python train.py --vocab_size=32768 --norm="rmsnorm" --rope_base=34900.0 --bias="none" --lr_head=0.00705 --decay_fraction=0.847 --seq_len=1024 --train_tokens=954400000 --dataset="wikipedia_en"
MLP neurons of a small language model. Each row is named by its layer, matrix (gate and up: input weights; down: output weights) and neuron, and shows model dimensions 357-484. Each number is 128 + 24 x the weight over its row's rms, rounded and kept within 0 to 255. A neuron's up and down rows have the sign that makes its largest values positive.
A block is one neuron, or neurons of one layer that tend to fire together. After each block is what it responds to, as a language model described it from the Wikipedia text at the highest values.

L4.gate102 [113 111 113 134 125 142 169 128 122  77 142 119 127  99 168 137  96 100 163 128 139 137  93 131 137 130 100 115 140 103 110 167 142 137 141 160 147 169  75  96 126 155 111 148 146 142 108 131 108 112 141 118  75 113  88 148 129 164 156  76 135 145 138 148 137 117 105 116  92 152 144 127 152 130 149 115 109  93 106 130 142 101  95 149 117 175  87 120 161 122  63 102 113 141 108 101 103 120  78 111 111 129 123 125 109 101 153 143 133 154 171 159  95 123 134 148 135  79 113 145  96 103  97  98 141 152 169 101]
L4.up102 [119 112 146  93 137 157 143 135 112 144 168 122 102 175 102 169 112 111 137 166 132 144 118 104 123  95 109 128 114  60 128 158 147 120 149 125 164  98  97 139 102 134 112 130 132 145  90 123 110 146 157 125 142 147 107 123 112 123  92 135 126 124 163 119 166 148 120 154  96 120 151 179  72 162 101 120 103 125 138 154 114 124 212 121 150 149 152 117 119 100 168 128 152 124 132 130 134 146 139 147 150 129 104 112 144 144  91 146 138 127 153 153 134 107 143 102 119 135 118  98 127 123 129 143  93 123 122  96]
L4.down102 [147 101  90 156 126 107 163 152 101 121 128 135  94  85 118 120 138 141 150 122 135 106 123 114 121 131  93 121 141 126 100 131 119 117 124 103 109 143 123 118 103 162  89 114 114  88 121 141 187 132 159 144 160 141 132 142 158 117 135 115 112 167 117 119 169  85 100 173 149 142 126 140 103 135 181 112  95 133 121 137 123 121 112  74 141 157 109  99 120 103  90  76 102  61 118 123 155 164 120 121  95 159 179 103 124 134 168 113 139 137 158 115 136  86 150 110 100 128  94 150  72 124 124 146 117 145 122 143]
L4.gate137 [117 111 133 128 144 179 140 131 118 121 142 188 133 128 127 114 139 149 158 118 114 173 107 135 115 102 115 153 134 102 111 165 135 164 123 118 103 113 112 130 124 167 147 113 123 136 125 122 144 125  96 132 105 153 106 118 115  91 134 165 190 120 102 110 138  92 143 109 147  98 144 187 145 132 137 119 112 136 116  97 112 147 158 144 123 117  80 145 166 152 122 152 129 128  71 129 145 142 140  66  84 154 161 118 117 175 125 155 115 131 136 142 107 118  93 135 134 137 105 160 158 163 138 105 187  76 169  98]
L4.up137 [113 110 154 103 118 135  97 168 106 111 133 152 133 140  82 120 116  97 127 185 113 136 113 139 123 130 112 159  99 145 136 150 127 120 160  80 106 139 124 106 118 140 113 129 140 127  80 156 159 115 131  97 126 142 115 126 147 134 130 163 148 116 103 131 122 116 143 124 150 126 175 102 143 156 105 162 152 126 129 148 127 140 176 142  91 153 126 148 116 150 152  96 126 154 122  88 153  94 108 122 134 111 144 140 121 101 120 162 133 136 139 111 114 122 103 145 103 154 127 114 126  96 137 109 145 115 135 172]
L4.down137 [134 110 130 124  84  89 156 119 113 112 110  85 130 188 107 106 147 137 117 121 110 141 112  89 181 137 112 130 100 135 143 109  84 149 133 106 121 135 127 169 117 185 144 104 139  85 126 135 103 156 130 131  95  98 149 129 143 131 148 142  99 102 165 117 118 136 143 134 133 152 123 132 121 114 120 148 191 131 121 138 126 166 150 131 109 141  99 121 145 133 121 169 129  95 153 144 138  82 144 120 131 161 130 118 146 132 159 102 109 161 146 124 141 130 155 174 148 116 172  95 134 129 114 184  93 156 146 134]
L4.gate591 [133 116 151 109 115 132 102 110 149 123 159 112  82 122 144  94 105 163 154 152 120 174 119 145 127 122 108 159 139  96 115 154  81 160 155 125 124 166 155 119 138 138 134 144 134  58 129 102 183 122 123 114 140 119  88 115 134 122 113 135  91 140 108 181 146 127 145 131  86 132  88 117 112 150 107  94  93 145 109 126 127 146 149 136 132 177 100 106 134  98 162 123 127 102 168 141 162 119  87 139  73 174 156 120 111 118 114  89 119 143 160 121 140 156 136 135 149 120 119 124 157  93 134 111 169 153 133 121]
L4.up591 [144 136  78 127  84 149 136 129 127 125 144 142 126 119 121  98 131 186 135 122 162 133 127 113 103 119 142 109 134 102 148 119  95 116 148 133 128  83 134 121 114 173 140 142 117 100  93 110 146 114 108 128 120 125  91 130 142 120 154 106 114 116 121 150 167 132 123 133 149 137 163 131 112 138 115 112 100  87 111 136 151 148 134 128 123 107 133 106 110 133 130 151 103  71 135 129 126 145 155 112  98 120 164 141  92 108 152 125  93 140 135 124  93 110 147 163 141 100 128 129 141 118 166 131 159 162 140 134]
L4.down591 [154 136 114 155 148 156 162 142 131 138 141 140 105 166 116  81 176 136 122 165 141 160 171 102 121 152 115 147 141 137 136 152 134 100 110  88 136  92 154 134 149 117  82 124 128 111  89 109 141 100 137 132 141 137 154 159 142 143  66 135 136 123 165 184 160 123 134 115 117 156 119 138  86 105 148 167  69 109 113 170 110 174 164 110 171 113 101 141 130 138 108  55 117 110 140 128 142 167 132 120 104 135 136 155  79 110 132 153 124 122 144 121 149 151 133 118 121 142  85 123 100 135 156 125 106 153 171  90]
L4.gate901 [ 96 155 102 152 116 138 136 146 140 139 133 139 110 110 111 121 134  68 133 133 132 147 155 100 147 117 129 125 124 108 109 124 103 143 117 118 126 118 135 153 155 140 142 144 133 117 103 166 171 121 125 120 134  86 124 127 163 108 117 104 164 140  89 147 123  83 122 143  92 130 144 126  70 129 144  93 141 137  77 122 134 103 132 131 113 168 172 114 125 154 130 106 161 115 162 120 127 113 113 122  88 149 123 114 149 106 126 113 142 104 145 126 132 141 146 105 132 111 125 121 163 137 158 164 126 168 150 156]
L4.up901 [127 134 121 116 122 122 101 165 126 130 113 173 121 152  68 149  98 134 126 126 139 176 157 129 109 157 137 137 129 150 120 157 145 135 137 133 150 181 147 129 131 150 109  81 140 167 137 111 129 111 112 124 115 191  94 101 170 136 113 100 114 161 139 133  80 107 163 157 162 159 117 156 128 131 102  88 127 185 184 150  97 149 121 121 116 146 133 111 136 184 113 107 119 126 146 131 119 172 126 137 170  88 135 156 113  81  99 155 106 100 156 187 179 157 119  94 150  98  71 128 124 146  79 135 106 176 123 154]
L4.down901 [157 138  97 163 160 136 113 103 144 180  83 148 102 142 142 143 134 137 121  96 133 123 147 109 149 119 131 146 116 139 157 112 154 133  77 122 125 132 108 148 130 153 169 140 153 134 110  97 135 126 122  98 140 116 150 138 181 134 114 148 169 102 132 122 131 121  93 156 131 166 110 120 134 135  96 134 111 129 117 126 155 110 145 116 123 121 103 141 158 102 122 168  99 115  96 155 107 155 125 146  86 130 122 198 137 156  99 130  96 140 107 143  96  99 139 131 124 160  82  77 109 182 135  81 122 119 121 146]
Responds to: Tokens just before an upcoming date, mostly on or in after born/founded/closed, or a day number as in born 4 January.

L4.gate377 [135 159 147 120 133 115  99 139 149 138 128 134 150 135 107 125 116 160 145 178  71 123 159 123  50 129 145  94 140 122 157 150  96 157 119 158 178 148 131 150 144 105 113 140 100 112 137 135 110 101 126 138 112 150 100 107 145 146 100  94 123 164 116 129 139 108 140 135 105  79 124 129 138 117 155  87 111 166 153 161 119 136  97 184 156 101 129 117 131 145 139 111 152 124 136 111 131 126 159 150 148 165 152 149  98 127 107 119 129  86  87 188 108 156  97 152 116 106  98 119 137 142  87 143 127 163  91 136]
L4.up377 [113 168 153 139 169 143 146 129 160 149 175 142 152 156 123 109 147 121 105 108 139 111 162 152 104 110  83  93 167 126 156 135 146 114 133 147 148 144 100 100  73 126  89  78 137 118 109 102 125  93 176 111 132 137 119 105 128 121 148 109 133 114 138 155 142 161 169 139 116 155 112 143 106 121 140 137 116 123 140 146 100 115 156  94 110 122 105  92 146 125 156 121 173 160 118 131 106 156 131  88 127 121 126 121 127 127 168 104 112 136 115 106 113  92 114 159 133 153 106  71 142 120 161 120 122 132 116 128]
L4.down377 [116  99  97 143 111 106 124 111 168 137 144 119 113 169 114 127 167 119 142 139 130 103 150 175 138  77 118 135 137 144 154 116  54 121 112 132 116 102 139 100 126 144 132 127 114  73 141 124 122 122 164 148  89 110 106 115 126 132 126 137 131 132 127 112 174  99 131 138 133 127  99 150 115 139 142 115  78 138  83 137 101 173 155 107 156 129 137 128 129 137 163 166 153 140 135 123  85 133 128  94 148 125 144 110 155 134 126  74  98 132 113 147 145 146 144 123 118  95 135 143 155  82 143 139 141 154 132 176]
L4.gate694 [123 116 139 130 147  94 163 119  78  72 131 124 153 124 167 172 139 102 173 114 139 142 117  92 118 105 153 100 122 150 151 140  53 146 128 157 138 128 131 146 170 107 114 140 146 119 143 142 109 152 160 126 124 116 130 127  91  90 128 128  97  94 101 194  96 122 141 105 102 130 154 188 102 105 101 128 169 129  73 124 133 179 163 114 137 134 170 120 159 121 139 122 109  80 113 152 124 118 154  93 134 113 149 108 128  87 136 114 140 114 128 131 144 106 149  99 134 135 116  94 124 120 148 120 121  80 119  89]
L4.up694 [131 177 103 120 114 115 156 174  99 117 111 101 126 117 186 141 122 104 133 158 150 127 108 166 105 145 153 109 128 130 124 113 127 127 123 159 153 126 165 109 136 145  95 112 131 150 110 131 116 151 153  98 109  81 130 118 129  77 130  82 145 137  63  94 116  78 110 132 137 123 100 106 161 116 111 106 128 135 126 132 101 117  87 132 115 178 136  90 148 126 119 111  71 148 103 132 125 131 175 146 117 109 146 132 150 122 132 155 156 119 137 135 170 116 110  87  92 170 157 122 129 119 152 129 108 146 123 117]
L4.down694 [181 145 131 132  90 164  97 172 127 115 159 165  91 183 100 141 111 139 134 115 130 112 148 133 135 137  91 135 129 119 143  91 141 135 100 104 120 123 150  98 109 133 108 161 117 132  89 111 137 136 125 159 151  99 124 126 129 133 145 114 184 149  92 103 133 159 127 116 169 147 168 116 170 155  95 138  99 114 136  96  85 146 100 139 134 164  91 117 120  91  90 105 110 107 149 147 124 169 139 137 118 102 174 139 129 105 154 125 153 146 101 110 128 152 109 115 135 138 116 103 152 165 108 136 110 136 133 140]
L4.gate1041 [123 138 114 158 101 109 168 136 155 127 145 113 130 175 102 123  77 162 142 117 128  92 135 154 103 120 157 116 112 124 154 152 122 128 153 157 105 122 133 124 117 102 140 120 147 151 110  90 145 117  93 126 141 119  86 138 116 121 176 129 129 122 127 139 117 146 165 155 138 124 101 130  87 136 165 150 127 151 129 121 137 151 138 125 136 132 141 126 111 148 125 180 137  85 110 141 149 123 120 114 125 139 140 163 121 132 142 141 119 160 119 138 122 100 130 105  74 100  78  92  92 114 109 187  78 145 141 107]
L4.up1041 [ 81 161 107 119 162 154 135 159 126 164 123 113  99 123 154 124 131 125  60 130  89 117 159 128 109 122  95 137 148 133 112 146 123 122 157 150 162 149  90 104 106  98  89 109 131 100 174 119  99 133 137 152 128 156 117  86 138 117 120 122 126 121 125  96 125 121 149 154 166 141 169 112 139 123 122 113  86 134 126  98 108 111 124 189 168 153  87  70 161 136 152 142 125 145 137  92 102 165 125 124 115 157 144 122  63 137 148 136 122 128 108 108 138  94 113 122 185 140 137 108 119 109 145  87 176 154 103  96]
L4.down1041 [135 170 134 112  91 118 146 137 166 131 143 111 116 101 109 118 165  69 141 127 143 107 170 135 112 186 129 128 157 149 180 129 121 118 128 150 142  92 155 106 105 156 125 130 107 137 125 108  98 122 128 120 133 118 176 113 135 128 130 119  88 133 126  82 147 139 134 127 141 118 107  93 148 122 128 104 126 115  95 133 122 129 160 152 166 148 155 113 111 121 127 147 116 135 147 170 118 110 113 161 126 123 113 114  99 104 121 152  90 109  77 129 146 123 161 136 133 142 129  90 111 134 149 113 146 120 141 152]
L4.gate1381 [ 97 114  89 169 158 121  98 128 103  89 135 158 116 136 124 117  93 101 174 149 117 102 111 132 138 124 124 144 176  82 169 135  98 140 143 128 179 159 104 171 159  75 121 155 108 128 118 119 131 119 153 123 131 127 125 124 140 111 110 129 110 154 153 142 128  92 112 138 125  95 122 159 117  78 143  95 124 136 168 100 109 157 102 127 108 102 140 140 130 122 158  97 145 130 146 117 147 134 179 119 154 126 128 112 123 108 138 128 117 154 123 130 105 131 122 107 113 115 123 115 108 108 153  82 116 140 135 137]
L4.up1381 [101 139 169 142 174 133 118 124 115 122 143 151 103 149 151  99 151 111 135 101 142 107 144 116 134 141 129 158 134 124 125 128 147 161 110 128 124 151 152 103 143 134 132  83 125 122 107 158 107 151  89 124 150 132  95 146  95 154  94 117 122 110 127 123 177 145 113 133 125 120 122 157 148 122 154 185 174 171 141 120 143 108 123 133 114 136 125 129 140 134 138 113 140  98 117 145 153 130 159  99 107 131  54 158  97 135 116 114 105 193  81 150 109 125  73 118 172 104 142 150  97 180 112 163 138 103 141 125]
L4.down1381 [125 143 122 152 124 151 111 157 143 113 119  93 137 120 109  98 109 143 135 153 138 126 178 134 111 123 108 163 134 107 175 132  94 116 161 171 127 123  65  83 110 150 128  98 110 112 141 146  93 133  98 155  75 106 140 168 105 155 129 132 111 131 103 123 150  96 152 161 132  65 154 129 117 135 128 122 132 150 130 143 159 116 103 161 136 122 178 112 175 114 127 109 115 131 171 130 147 131 169 104 122 147  78 151  80 131 116 119 162 161  90 134 135 113 149 148 140 122 153 119  86 147 117 112  91 126 140  83]
Responds to: Decimal points and similar separators right after the integer part of statistics, as in 22.9%, 12.4, 1:04.94, 1,903; weakly pronoun it.

L3.gate503 [155 182 148 116 179 123 126 117 108 136 118 139 142 105 130 101 132 138 142 112 109 152 154 128 111  97 107 160 123 135 121 142 142 119 132 136 139 118  57 105 120  97 174 160  61 179 100 145 138  85 118 146 149 125 136 140 137 117 149 172 129 132 144 114 141 167 154 142 120 133 154 106 111 103 128 109 152 144  90 129 157 169  82 134 149  99 123 126 141 124 101 173  98 142 104 145 103 133 145  97 143  95 150 111 137 103 142  93 111 150 124 139 156 120 139 100 113 123 108 130 155 151 124 149 106 107  92 147]
L3.up503 [138 134  89 125 123 125 137 135 126 133 144  87  93 137 138 152 112  94 166 156 118 119 107 140 149 175 121 119 132 104 128 122 118 102  92 134 119 137 144 112 133 149 133 113 121 140 133 136 121  91 116  95 179 128 116 165 152 101 114  90 163 141 123 165 122 139 156 142 149 131 138 118  97 152 128 121 138 129 153 119 137 129 124 192 105 134 111 102 117 149 140 117 151 137 116 119 104 136 129 100 124 148 140 136 106  77 132 161 123 128 113 157 141  93 113  99 168 129 120 118 137 104 129 115  99 146 103 143]
L3.down503 [132 119 121 146  99 143 115 123 104 120 105 120  82 157  98 131 166 112 130 103 116 155 171 140 127 106 135 119 100 129 170  99 161 125 155 171  90 115 132 136 104  94 115 131 159  73  95 141 154 113 116 126  88 160 100 153 120 123 102 141 156 140 138 110 101 170 137 166 131 115 159 158 126  95 115 134  79 166 142 115 106 140 113 139 116 115 116 129 150 117 129 165 135 133 116 145 134 160 135 141 114 150  79 122 113 120 110 117 123 136 163 128  91 181 107 101 119  88 103 150  84 118 136 105 111 143 107 154]
Responds to: Tokens inside an unfinished number or noun modifier that await their head: thousands commas and decimal points (230,000; 83.6), $, newly, slightly, self-, and linking adjectives.

L3.gate594 [ 93 151 103 146 134 128 193 150 139 149 121 129 121  90 112  84 167 146 140 138 125  74 109 124 179 135 139 103 123 105  98 138 110 105 108 140 144 147 122 152  86 115 103 134 134  96 158 171 149 146 151 100 141 164 112 129 134  81 144 124 127 137 106 154 100 109 146 139 173 122 137 123 101 143 147 137 132 139 133 136  94 133 141 149 105 152 115 162 125 160 104 142 130 110 138 129 145 128 120 135 116 152 181 135 131 109 163 114 132 136 158  87 105 122 158 130 104 117 140 147  82 122 108 111 150  71 159 168]
L3.up594 [ 79 136 122 107 102 128 147 140 113 146 131 168 101  90 103 128 164  92 138  55 145 167 127  94 135 117 148  82 134 119 145 174 179 118 126  89 133 147 130 153 114 113 164  92 127  77 131 180  68 151  91 138 152 104 149 179 156 138 112 103  93 119  65  88 138 118 123 144 170 131 123 122 137 124 101 124 145 155 111 115 112 132 134 150 148 174 117 132 111 117 156 154  97  90 138 134 155 153 129 120 126 162 150 146 132 107  89  93  89 147 116 122 126 144 127 146 127 132 138 162 135 131 127 139 126 120 132 112]
L3.down594 [116 125 113  94 111 106 113 154 121 119 105 113 147 134 109 118 171 112 151 129 128 152 122 124 176 147 148 100 179 126 118 145 142 153  96 148 102 151 127 113 144 118 172 155 146 129 107 124 140 135 175 160 133 131 138 133 165 146 113 153 102 147 137 135  96 107 121 131 126 116  89 136 170 114 111 129 109 137 155 160 126 115 146  96 144  69 108 169 126 107 129 153 115 106  82  98 127 174 152 107 104 149 114 157  85 136 105 129 113 166 142 149 159 134 137  94 154 151 138  83 146 108 119 120 116 161 171 120]
Responds to: Tokens just before a date is given, mainly "born" in biography openings like "(born 7 June", also "on", months, and day numbers.

L5.gate380 [133 150 137 123  90 127 152 156  93 138 144 148 119 126  95 116 145 135 111 124 142 115 124 138 112 101 134 103 128 155 111 155 152 135 154 110 130 152 142 146 116 100 139 101 149 108 106  87 127 136 122 112 109 143 111 117 117 148 158 131 138 100 159 132 126  94 122 103 123 117 124 142 140 110 189 114  99 115 129 120 107 106 117 129 136  84 125 115 125 171 138 156 147 145 141 111 110 154 169 104 102 100 118 160  75 145 100 128 131 143 140 163  94 130 121  94 132 148 101  90 151 135 155 139 188 111 166 138]
L5.up380 [ 81 136 147  96 138 121 147 155 134  97 150 135 111 128 163 116  95 186 111 117 147 170 123 112 126 113 124 169 149 152 123 169 120 115 110 126 127 125 135 115 107 117 101 178 109  89 127 132 130 169 135 134 117 120 125 160 141 138  77 147  95 201 129 167 102  94 150 107 112 102 146 177 128 128  96 111 130 127 113 116 122  95 132 125  65 104 130 149 149 108 139 145 160 136 139 170 125 132 135 135 107 144 129 167  90 149 137  81 159 106 181 150 150  95 128  96 118 141 119 126 156 152 140 128 191  94 155 122]
L5.down380 [151 142 103 102  77  99 124 116 137 133 106 189 115 121 107 140 161 127 140 117 159 127  87 114 162 142 101 138 114 130  93 147 135 139 102 113 178 147  92 162 113 147 109 142  98  93 127 132 148 140  89 136 138 143  40 177 127 122 115 145 147 140 128 119 122 115 106 149 123 115 141 135 136  99 127 116  88 176 148 150  93  59 143 110 117  68  93 161 107 173 118 153 142 123 115 155 137 121 133 118 112  92  91 119 125 163 139 126 118 107 124 134  93  95  90  85 149 119  98 105 154 129 142 119  99 136 101 139]
L5.gate830 [151 124 131 109 113  97 144 131  84 111 155 141 140 171 106 106 165 132 170 119 125 149 104 125 123 177 118 148 157 141 102 134 145 158 103  92 124 126 184 134 181 138 164 115 154 121 135 155 110 127 127 143 106 138 164 157 138 146  95 121 147 172 117 160 104 155 114 135 146 180 110 154 117 149 125 147 170 136 144 146 121 102 155 128  87 117 106 143 137 111 156  91 155 123 122  95 177 139 159  86 111 111 140 122 135 111 121 112 143 153 158 154 183 117 172 121  95 143 178 140 131 135 104 160 140 125 150 111]
L5.up830 [124 112 160 111 121 127 138 152 124 133 141 145  74 141 156 134 131 122 148 122  85 136 124 123 127 178 155 124 156  97 132 121 131 134 150  68 165 110 108  98 162 174 145 147 182 138  50 126 115 141 130 157 157 177 134 144 101 138 122 131 154 137 133 147 127  95 112 143 134 165 113 140 135 148 193 135 142 175 135 128 116 132 122 167 136 120 105 139 137 107 126 106 112 141 159 132 187 166 111 126 127 111 137 120  89 129 172 165 132 145 144 132 159  95 142 102 152 114 153 146 111 137 124 113 146 155 180  96]
L5.down830 [131 118 123 113 107 132 117 134 125 106 150 136 154  61 101 173 115 202 151  98 113 119 117 138 136 139 128 158  92 138 124 121 139 119 142 133 119 104  96 153 114  96  93 159 125 152  92  87 113 120 141 164  84 113 173 117  75 127 104 137 162 125 129 135 163 117 131 146 102 115 108 129 112 162 145 124 114 146 106 172 107 101 112 143  94 147 106 144 121 134 161 148 154 160 135 176 150 122 106 106 118 192 153 105  97 121 125 108 144 125 182 152 155 110 111 162 103 151 111 110 154 140 123 113 150  95 175 114]
L5.gate922 [142 159 174 114 154 103 131  90  84 109 115 173 121 119 192 118 141 144 145 156 113  86  77 121 110  93 123 120 151 133 103 139 114  99 115  93 102 131 138 120 134 143 125 103 119 115 124  97 174 127 104 124 121 109 121 116 128 113  86 148 144 124 147 138 135 172 125 142 147 106 120 157 125  92 112 145 131 133 157 117 131  95  87 122 135 120  88 163 150 122 119 114 153 101 137 119 162 134 131 130  88 140  98 114 131 128 132 112 124 114 119  77 154  83 156 132 142 101 117 134 113 127 110 126 165 149 120 132]
L5.up922 [107 105 105 134 113 148 131 128 116 144 150 124 110 176 109 191  83 121 118 128 186 118 145 138 182 150 136 153 135 104 111 136 122 166 107 112 126 121 127 143 168 171 154 116 151 140 145 130 162 132 121 139 160  99 145  87 128  86 140 109 114 122 114 116 131 153 178  90 130 111  92 132 136 113 124 155 162 129 146 132 131 112 189 121 122 134 110 153 125 101 121 161 132 149 134 147 128 123 116 125 119 145 143 107 106 115 110 150 135 132 123 129 140 132 137 153 129 128 144 150 103 121 101 151 106 183 124  83]
L5.down922 [125  95 106 113 138 112 118 137 103 131 135 143 126 214 140 165 120 146 108 139 144 126 127 165 167 132 141 137 135 102 142 122 124 123  81 206 153 125 125 108 201 133 133 111 153 118 133 182 137 131 142 123  82 121 152  97 156 144 131 118 116 146 113 141  98 107 147  66 152 135  81 119  89 128 131 150 122  89 114 127 138 128 162 155 115 124  91 156 154 126 133 149 128 113 134  88 119 102 138 111 149 143 122 119  98 133 118 134 112 107 120 138 148 123 157 137 152 122 114 139 129 154 135 161 144 112 144 111]
L5.gate1016 [112  77  96 118  96 128 132 129 143 129 185 165 144 164 149 126 104 136 121 113 154 130 142 137 108 140 154 127 126 119 127 149 152 156 129 101 132  75 130 194 148 141 129 124 162 130 131 146  95 100 116 134 127 102 130 133 107 127 122 105  84 142 121 140 133 124 115 127 143 113 107  70 108 140 161  86 138 147 125 153 121 119 137 142 166 101 178 135 125 153 110 153 165 144 147 147 122 169  92 117 135 143  98 106 119 117 118 149 163 137 182 146 133 147  87  81 156 117 142 116 106 102 157 161 155 126 165 133]
L5.up1016 [184 131  81 111 139 126 147 146 145  90 143 140  97 113 126 158 129 175 142 123 155 142 126 128 139 148 127 166 123  97 112 105 114 105 114 145 137 107  98 119 114 120 138 108 135  82 117 127 123 166  81 152 125 132 121 177 154 110 107 130 187 121  80 102 105 180  87 141 162 141 127 131 101 121 123 113 111 140 153 111  91 100 138 123 134 100 168 133 100 112 110 129 138 132 151 145 130 140 152 106 128 112 168 148 142 165 119 114 118 130 138 143 196 147 156 150  82 103 152 146 162 129 113 162 167 112 149 121]
L5.down1016 [160 112 132 111 125  96 129 104 181 127 107 118 164  97 124 140 146 141 160  83 142 155 133 133 153 111 129  99 121 127 128 164 107 130 129 113 144 119 133 104 110 141 155 128  99 127 127 128 101 116 125 158 138 166 139 153 134 101 159 138 178 142 114 123 137 140  89 124 126 133 104 134 124 141 148 176 136 146 106 139  79 101 150 147 108 129 125 191 139 154 121 127 122 156 126 115 154 105 139 129 155  88 177 124 141  62 117 135 165 170 123 112 121 116 144 127  97 148 125 135 152 144 138 131 122 116 131 118]
Responds to: The preposition on or On just before a specific date in biographies and histories (died on August 15; On 3 January 2018), sometimes the day number itself, plus weaker non-date uses of on.

L5.gate460 [112 135 160 133 130 124 159 139 115 115 115  99 112 170  82 112 146  87 133 136 131 128 112 121 148  97 153 130 131 115 151 148 118 108 101 176 169 104 146 127 125 153  99 193 160 113 113  99 136 136 142 148 114 115 120 107 115 152 158 143  94 150  94 147 155 141 145 125  88  99 137 124 118  87 136 159 147 166 137 166  74 164 132  86 102 118 122 142 117 121  74 123 127 125 127 140 125  95 184 139 119 109 120 163  99 120  98 128 176 128  88 130 136 141 142  95 150 115 150 128 113 108 108 149 115 134 107  95]
L5.up460 [ 84 122 165 101 108 123 155 149 160 112 147 123  81 133 125 156 149  98 138 145  86 110 126 159 126 117 142 125 145 139 131 140 100 123 129 156  93 117 128 124 102  62 113  57 131 108 123 109 116 127 163 132 132 122 147 176 170 174 156 143 124 101  52 176 177 115 105 122 132 123 138 119 106 146 155 147 114 134 151 150 112 136 135 143 158 152 109 122 162  61 122 156 138 141 110 153 112 120 154 121 144 109  92 116  86 104 121 168 154 166  97  96 111  70 110 115 119 106 128 121 131 143  89 129  80 121 164 111]
L5.down460 [ 86 129 157 144 193 180 127 138 168 114 128 124  86 113 124 110 137 133 131 103 124 120 126 125 146 136 162 108 158 119  99 170 134 129 149 170 101 130 133 149 110  93 166 106 140 164 124 136 122 124 133 121 105 114 149 129  90  71 105 163 163 115  98 159 136  88 129 157 109 140 174 133 131 148 112  93 135 118 116 129 130 130  80 130 165 121  97 157 106 138 123 163 141 122  95 144 135 190 147 177 143 133 128 109 132 115 141 182 175 139 114 118 133 100 133 122 117 118 143 163  65 157 122 181 121 114 120 125]
L5.gate1140 [124 175  84 126 150 162 152 126 171 123 146  96 153  71 105 121 121  91 117 149  74 134 181 147 143 146 127 143 110 135 171 153 172 135 146 145 158 125 114 121 169 122 111 122 151 141 122 141 123 101 161 150  61 141 105 153  91  99 120 108  94 136 150 138 150 146 164 129 138 104 137 125 164 167 133 142 141 123 154 106 102 128 143 113 139 136 124  80 161 136 174 153 103  99 138 112 121  78 106 124 158 169 118 156  92 127 139 130 127 119  81 128 154  92  90 155 147 122 102 106 106  92 148 135 125 150 126 104]
L5.up1140 [ 82 128 142 158 127  84 154 188  90 131  71  96 139 125 129 116  89  75  93 127 144 113 125 150  98 117 132  75 120 116 151 154 125 125 159 122 128 159 113  80 107 110 112 161 131 126 103 101 144 132 132 117 142 117 120 142  99 156 103 110 122 147 116 165 112 132  92 107 142 121 131 134 122  98 112 149 150 119 159  64 128  85 125 131 149 144 117 125 139 136 147 144 139 152 142 117 128 119 137 139 106 150 145 138  77 100 158 131 100 120  80 158 173 117 108 117 118 117 136  58  65 126 112 150 134 163 105 120]
L5.down1140 [117 105  40 148 102  95 116 156 123 124 148 102 124 122 144 106 102 156 120 120 123 141 132 105 107 114 133 138 122 144 130 121 135 118 132  71  80 136 126 115 124 130 130 158 103 129 124 152 158 165 131 132 178  91 147 147 125 121 154 158 118 146 121 112 149 132 136 130 101 140 115 120 108 111 104 111  92 152 112 116 141 119 137 127 141 161 115  99 106 100 165 144  96 174 124  92 122  89 119 143 127 160  90  78 130 125  99 133 154 132 105 133  96 126 166 121 109 134 160 118 131 182 136 119 130 123 113  90]
L5.gate1337 [120 148 138 146 131 104 103 154 111 111 160 103 162  93 131  97 177  82 133 129 118 126 144 125 122  99 118 114 160 134 122  98 137 124 145 178 125 145 114 105 128 105 111 118 161 124 105 141 175 124 111 119 120 112 118 150 136 119 110 151 144 125 151  90 120 110 142 123 129 131 123  99 122 120 126 106 134 132 103  94  99 147 169 122 163  91 118 113 173 122 130  81 100 122  90 140  90 107 147 118 105 194 102 130 118 118 144 152 116 119 119 167  79 140 119 160 104 116 131 122 136 117 140 143 138 153  79 124]
L5.up1337 [110 115 120 115 134 162 111 123 150 113 129  66 148 111 122 134 172 115 118 139 137 131 122 146 124 154 172 165 140 104 127 148 153 111 109 184 162 117  84 148 134 134 116  81 139 144 114 124 109 131 140 149 124  92 129 113  81 129 122 128  94 119 133 135 102 163 150 111 114 127 132 130 139 123 137 135  87 109 108 113 106 126 196 146 134 122 141 115 134 123 121 114 171 146 108 149 113 110 130  68 102 157 171 149 109  99 111 143  90 126 109 131 121 114 123 127 143  95 109 131  93 120 152 131 134 104 123 137]
L5.down1337 [138 102 127 129  91 140 115 175 182 132 116 117 180  96 137 144 167 108 117 147 105 134 153 107 103 134 130 119 159  83 132 123 142 128 139 123 168  74 120 103 195 127 122 127 134 130 108 152 125 151 132 126 124 120 137 158 133 131 115 136 153 139 113 134 146 118  99 141 157 117 142 110  89 148 146 152  99 122 125 122 138  71 109 112  99 102 104 140 112 123 158 109 142 143 111 107 141 124 153 126 107 159 127 102 146  82 130 101 127 121 121 105 154 129 147 132  53 143 118  93 152 116 148 161 104 139 105 113]
L5.gate1526 [153 106 117 122 126 122 131 126 131 102 127  86 152 133  70 150 130 123 158 114 120 136 127 139 138 154 104 141 141 129 150 122 122  98 110 116 170 124 110  96 128 102 113 143 134 162 114 134 167 113 114 154  99 134 135 152 137 131 127 178 111 122 113 185 117 145 129  96 132 108 148 124  96 130 118 150 128 166  95 130 124 138 122 130 135 113 136 137 113 129 140  99 158  84 176 128 118 131  80 157 123 116 154 134 119 141 158 111  98 153 116 134 150 106 148 109 135 154  89 180 138 113 107 142  98 121 143 155]
L5.up1526 [111 139 101 116 117 115  99  97 120 127 158 102 129 115 123 114 147 179 129 149 137 123 134 161 142 120  99  94 121 127 157 138  81  80 130 112 125 149 149 134 143 125  71 162 118 125 153 154 127  83 108 141  85 119 135 100  91 123 135 132 135 154 142  97 158 149 169 161 178 107 108 161 171 133 153 125 118 133 107 101  77  99 156  92 114 151 177  96 134 134 141 142 122  91 189 118 115 131 141  73 156 116 178 106  86  92 140 118 138 134 118 103 105 138 142 156 112 131 116 156 122 143 112  98 150 178 136 146]
L5.down1526 [ 85  97  85 147 132 131 141 129 127 135  94  73 112 150 129 131 122 139 147 155 117 134 169 136 120  94  90 138 143 110 161 162 144 134 146 135 137 123 124 153 169 143 136 144 130 170  96 143 137 107 100 168 120 134 111 143 126 139 128 161 111 120 140 140 113 152 129 177 144  82 138 190 133 132 151 138 111 137 137 116  93 146 132  83 119 116 120 140 126 126 170 132 122 125 165  89  77 124 204 118 151  99 147 142 137  82 173 126 138  92 132 169 133 140 161 172 121 132 122 137 138 102 145 137 149 109 115 168]
Responds to: Mostly the decimal point right after integer digits in statistics, tables and census text (81.5%, 253.7); also colons, hyphens and primes inside times, ISBNs and coordinates.